MLP neurons of a small language model. Each row is named by its layer, matrix (down: output weights) and neuron, and shows model dimensions 160-255. Each number is 128 + 24 x the weight over its row's rms, rounded and kept within 0 to 255. Numbers have three digits each.
A block is one neuron, or neurons of one layer that tend to fire together. Before each block is what it responds to, as a language model described it from the Wikipedia text at the highest values.

Opening parenthetical after names
L4.down268:117124104135103139105122125120116125124137110128138126114113183136124164141165142147134164146099118079155143104099129114101132121139119122155139117140132120106151166140156092151122136138150137111136165077137099149143143153184144096113124120135087119096154118082163124152133163116128131147
L4.down419:145109137176095116132111168167126118128137152110167147175095109124091151101112125145145148081144083120102144147119170059143088160100130148141120129109096104106128132207087112124178137143124130139128137159112147151123137176093150131139178141125150149143125100135112124124148108164123112113
L4.down525:131149119161117132145108132171135156072138086121139117130117185134098117107104159075140165086113128120118107120132122124093101111147108134138131123106165126098115116087138174122134126160138125075105164116119144131158151148150100101141137079154118121119092100145131139132137088150187108144
L4.down807:134156125088119156090143114120152139117083117111132144083142130103113129131096112128088162137080134124164153127129121155102118099104078105098089115094129203131153161157147149145158123120108096122139139131135056124201133134134122145123100139125131109136142128153132116141138104143154112132
L4.down918:106135110140102128113126143153115144141143100129156121154139129116097146129113144126084109129150150125140130143134150113098095163113145156157125113118161174118131110156189108115119154128121122141100158120082155154141147126169154141124092095121103167065122137140123118097083122120135134087
L4.down963:134158142145133148103109146140163138127078139141118080104102135118122165132074123129131120109119139063119110157107149112098141146178147118138126125160158159115162111156134124098118135158140123138101141130088106145151139121105103138127133123123128120121109127127166124118075123150068125128
L4.down965:124119136158145128113133175107125124104130145151125079097103121124093110130126139161139111109156155117141116131083150194105125161104164105139130133071119110146125122114188124146168143165135139121085125073080151138140135117180106115118113124138097127101147094070151114104115136101086151121
L4.down1015:134123134084106126131108112148164095113178121125113116158113113088116127126137147161112135093111178116133140140133132112136096162114141123160154131097096124133125153163114118132132127114133101096116137130134081101140124098117117119144154158149139130123133159108170120138142173101159106116

Proper-name opening fragments
L6.down229:130108067135093131133105107119117118146134114137130112078142115119131134155146128142128141190122107112158113118139115145126102151114150099136143139135143150114099109125113124159128095076123145147171122158143119137110117141184095156096111164123188150111153108127122120131169106118127139136
L6.down326:156144112141151100186138131101119168143132170148154127124113116108154117149092101096078127152094075101138104165136117136132148112141082145104097143084111123143126144138091092171115065114184150125133113100110119181148151139118099114107134154145146129143155168135135142138121107121119157152
L6.down670:102117119112079102132127125115126135100129117152107125162143166131150120161106099181083155108115114185153136110164084111074156124125132114094150103124099165167129115114142109106079103151095147102110100184145132129136135140145091144150169130072080143192138137117123077135069131148139109100
L6.down840:123119127135097136094072154149160145088144156171109134119160126122151122114132113141147125099153108104118088128132100191140144100130108123143108118157112163113090132134144099108156119150092112152102136142147155104107096112120145162125118084148120094152181147167102070114160143135108093131

Word-initial prefix fragments
L6.down16:090103111147129159121135125128130120133178092108126142196116092139108125141142155140130120124120153153137135113129140114140105080101109122147130130157159129145154087087110129156123118131114120124155117084130087166127126089099132155104152071115175138150118131097122145133131134109130061117
L6.down219:110152127135130169094124136117159146121100082096146137154092171169165065126114102114146116149098128149123155145144147101094112171133116148133155157115127149095126140085142127115129159127142085155136101129179147105137176147120106127129148134126143108107192120164155097134110132155121141161
L6.down732:081113133096148135108179132152084152060125097134154116138139118148158099149119113120143150141135120109102131103116149142138162097104121117108103111140104150137161143105140119147106143135150103139145115128105107103096118102167119145165087134163138107153144125093134147158142169172139131152
L6.down872:112117156165120133110126127134113113142142134119127075130116177108118133116099082159118189122150091137115119116131124180139140131108078115162156096174088118142148133144126126129115113131125147143159129118154133110126138149165158141112116110139119137134151122092148095137133154101141131144

Institution name heads
L5.down371:116145107149084104093186154165135144128163053122124135177146092130137148111138117152144128131133187145110117104086150108111120171141085131153105181113170112107129111097122144147162102173126152105149098095111129098150156099123186127133153179116098101122136130143122097130142147113094154145
L5.down741:139141086115101146126117111080111130139162113113150098113119114168118165151149085165117143153130145129136094120108171096133163127151107128124140133123145075073166158135143088146139128124110133101126139117140119170141099149128112163103091117145155129125119081150159162113115104170143101111

Word-initial short fragments
L4.down64:116155113139153126085128133151104167085153114100124098123116115150068139071094119147112164138117118134110074131132104112138113110141121107126089154118123098138120128105168111134144139064164096119139121107135200100183116119095107096113090148125128113154119116114115142100115115146125109112
L4.down89:159120112143129071129115160131167097136122124130154170128110092093113146162123119165115142101118090121165090113087148103096120125123077152151054138137106119117162140146137138133165150162103108097138146118086103141135117134162133112152131130122077104121169127114123127094156141125109120145
L4.down215:114190125129077115116124107128129106149129119151157183112144093155094130133129130065091165132130136133133123082124108144079141085135097076103133101110099144135123138120156113147134116142152133098159145108085111138136127085135116140150178177100135120111129160149125118147163126113135137139
L4.down345:074107078149118158177105130125136129126133137152097145123102122104148109154156188083121127125129150148118102114118148087140095107092159150151151124088148161155138114130110114129120118144116106095128116155143156178102161097154138177140165138123062151111115110128115104125095069159168090106
L4.down527:121124144131070126099150137169093118122137161120105108089086091127149107096115098100081140101160125140135152151079128108148124138102114116142163118093123090127134101130119134126131136121153141128130121130128165101141159101139175152121127098165189145131107120129152116089169106121115110109
L4.down543:111143131115075134134126113095108118098133124151112104125078136146120134141134152148129198088143152131121116133129132100106128130138078140130092170150091154135159120161113106142145143127153082161139128146106133122148143134177103099152100132118069171122135136125142166149109116221126136133
L4.down621:141112155128089142164153099153109125108149117132110132140114136159115120115132109126172170125090107135123120118122125115133103136146132112094069155122141174187100197121126161113146169181192104137098144177134127156183161108090112115104133112084125130125110158139123076144118139118050119126
L4.down643:127122134111122136126134135145114095134143114123108120109118086116103145151105127084139146121129113117120122099123117119088194157132101090118126148137129122145141101101163157136144122115111125159173115119107155147131150140138116097200123131115094130154139116155133117159152085114142144136

Parenthesis after a name
L5.down206:131136142154094101170147112155157133133104139148087084142098134123153150172157116116096135098129142105190089145078112161126083149150109127147104130114114131084134158130105123110153148103154125104099121142107131101145132146135175141113188130117167125109147121152123143140127106119094111081
L5.down963:119150141156099140115117119192142093118140117070134159135136143184151123175134152150091115109096101118185127150123160133112101151140091096142138127098119141103142127148124134121112132104128133084129114121121098108149170162145153101130146147136132105116150118117149134115179121154111094132

Institution name final nouns
L4.down3:144111130083129131129178139127132126107147113113151086085121130134139139124159082158130149150116207100159115146132144133184151100137155135107100128149108117111143088158136116120136158113146087145126173115105110122122097127088136125150138164178133109157136108113098168121107148115150133109
L4.down162:128161087158104139097104136140128168134160102121127125106154122118120105121124112144134121147135178128107129121133154116122116104165111115073151124139108153133129146120151153097173147103130085137146104108146127115125100104097113119156148124087113164157106145137143106145099115149142135144
L4.down163:112130143145132123126148091096160174101127129120143107147165069143094110106081111145119146124129159128130114106164117153167114094135143103096171143106127171118132129104092128116112114125109095103162095140134117102122147108160154126141113143113149130142172128151106069128180097128163102136
L4.down207:105138142137095139117114106154160148130173103145131145149150117117106138123095138164087102103148108136084142131105143140119101141112167094121118123125169138146107062101147116136088093152091181105108109086108128119091113071108116128171141164136162147134143143132120132125126114141130128131
L4.down314:114161105179107185109095127118113121137101114123109097113125146145131132125149133102101154121114127117111112100094105103121109113188154150131102117119144106099127142108094112130126108141131121126092181106145102154141103129083144082115192119123079133108122123193127131104121117123097118130
L4.down554:115140141176098176047091109100139129140128131154122127115150150117107145116108128161104166145113154148121091105082122083122115089129095152114138115136122090118107152123140085141193122131131156164152160108157125110099136141158120133118155136148107117099144149138128133164143119111109111125
L4.down740:149146124145145163108119123104120131120104153100132139153148117141146107137111143134100128133135097127102131121111107112110085126116149109133085114108178100131117182150096095108135135113159104136082151135148131116124095110125153046098170106148126108095125095142144120117150142171138125095
L4.down999:117138111071117158076171151083092135157150100132127099128102143131136163138146133166198118113137104145078134139160164111128151127129066101128126136126122096123124100118183162131114153120138105080104167105094120165187120125139170133132148110154192099132147126168180174139135151197090108127

Word-initial fragment pieces
L5.down777:178148143144122121107143159146135150108121060137175115123157159159134188162141126086106136164141110117135117113097103131126133099119103119133092111140125112124136112124147106131151080148177125117136109149113107131087087108148114116152102083127123102096140104134150095132146116110123199127
L5.down1010:125161110162125101107163123163163150103142081110148140124125137114098143139131105118125109151115155123135135132133157121159129126127104093130111119128122117099059117109145151134146178122129125108136150095097142125114113126100124130072129142133163091098137170124115137124123106097115147112

Value-introducing colon / agent by
L4.down32:108172099112062124098123119162108116124104131140140096128150072160135095117074165108104134120104171101133155155169135108098135149114156128117111126117158126133120136120136101095171138146159102070177135190135140177141107085078163165127110160139145132119149126120118107124129144165139099129
L4.down95:140163084128107150117101138134104150099134147116121169138150126139101113109139132105123107131141119190166100130122144089162148140099074143148085109109111115167142129097134178123172164096138129128125166106110110142181122109132129144128146160141099140124089153124132110069207110122142110107
L4.down234:109115112133124120101130130131140149125149137126130115154095103123122088108151151130141171117137154149078163129118152113136158170097169160182125111141092100141116118141130148138095112105137142137114107112121122180125106109141112122169090129100094111103098166106137082133098137102128153144
L4.down289:148150129140078115140110126104124180108162125147119143074114146094113143128116142119096096140183140186156117126108138097117126109099115145145099114132104128145127098124127121078135131106144109121107123086133124112135126136141128162146092128122090188111146147097095165126099149103098057096
L4.down354:141115156135111133123116116113159114128146137152154131095143136104103113142135116106151100114133126128183111134105153086122143122069136134097135116109127135172128177130145144117119167119176139123104186103113114223164158143149127183122145131111154183090135073148137177084095146126107102116
L4.down396:119074130116119128133162105110151158102158130167125151169164125120106113139138121131149118117154115128133133156115158145160169168073135120150108145080150094167095123112129169090139117119144120110117138127108154138159069082154146132109115143134117134084141159093135077102123167084092129146
L4.down404:114145143114133117152138137099139114153157109143123119168125117109116087141117135106168131114127117152130149153105136159096144166070147109088132170159151094126132133160118151145149152093138115157122116135086127090127119088146110138106122117134151149099110116093150124111111131135102133067
L4.down449:158133112128124121151153147118116151091133129108108144111174154148135119129159184103142079129158067167127162122158145104073134132111084134165098102114127083119137112138131140103141146121181111114106143127124105151125134154173124126077143137113104119086087136163150088091127116122108073125

Proper-name final word
L6.down171:092134116117150130134133137149162097092129125146116210136100159118118126163101148132119149114118112136152127074078136117120123124131167128132131137150144147084131144113120148102149130122121166097096146112132140124127125119101113124156128132136103144115134096147110128103082101114130095142
L6.down233:161157196106125142091088151086088139137131105172120094145133081139179148117129121141146116123141101140122164203131135128106152139181110156131090130154100108155105093141107113115125106125112161172120127115091140127097118154103108126144111084179120128122144121072117098093131139116096168120
L6.down371:173157185118147141096117144106164136150089083149157127154152128147124097144122151092123100145167158125121159097163180135118145098143156112136100148152132141139134129116142154175168147171131196159145125113086139076113103091117125164155104128138126129186154116123129129153120111130150060111
L6.down427:114150158140129179146150116108147155147156108126126132153112121121137157136110101118166131125109143124126099119134145098087094075184134150108169168131119121114129106157099078076145117148119161143111136086112116115150111166107154149139144108109129170097147145110163160115138085122135131080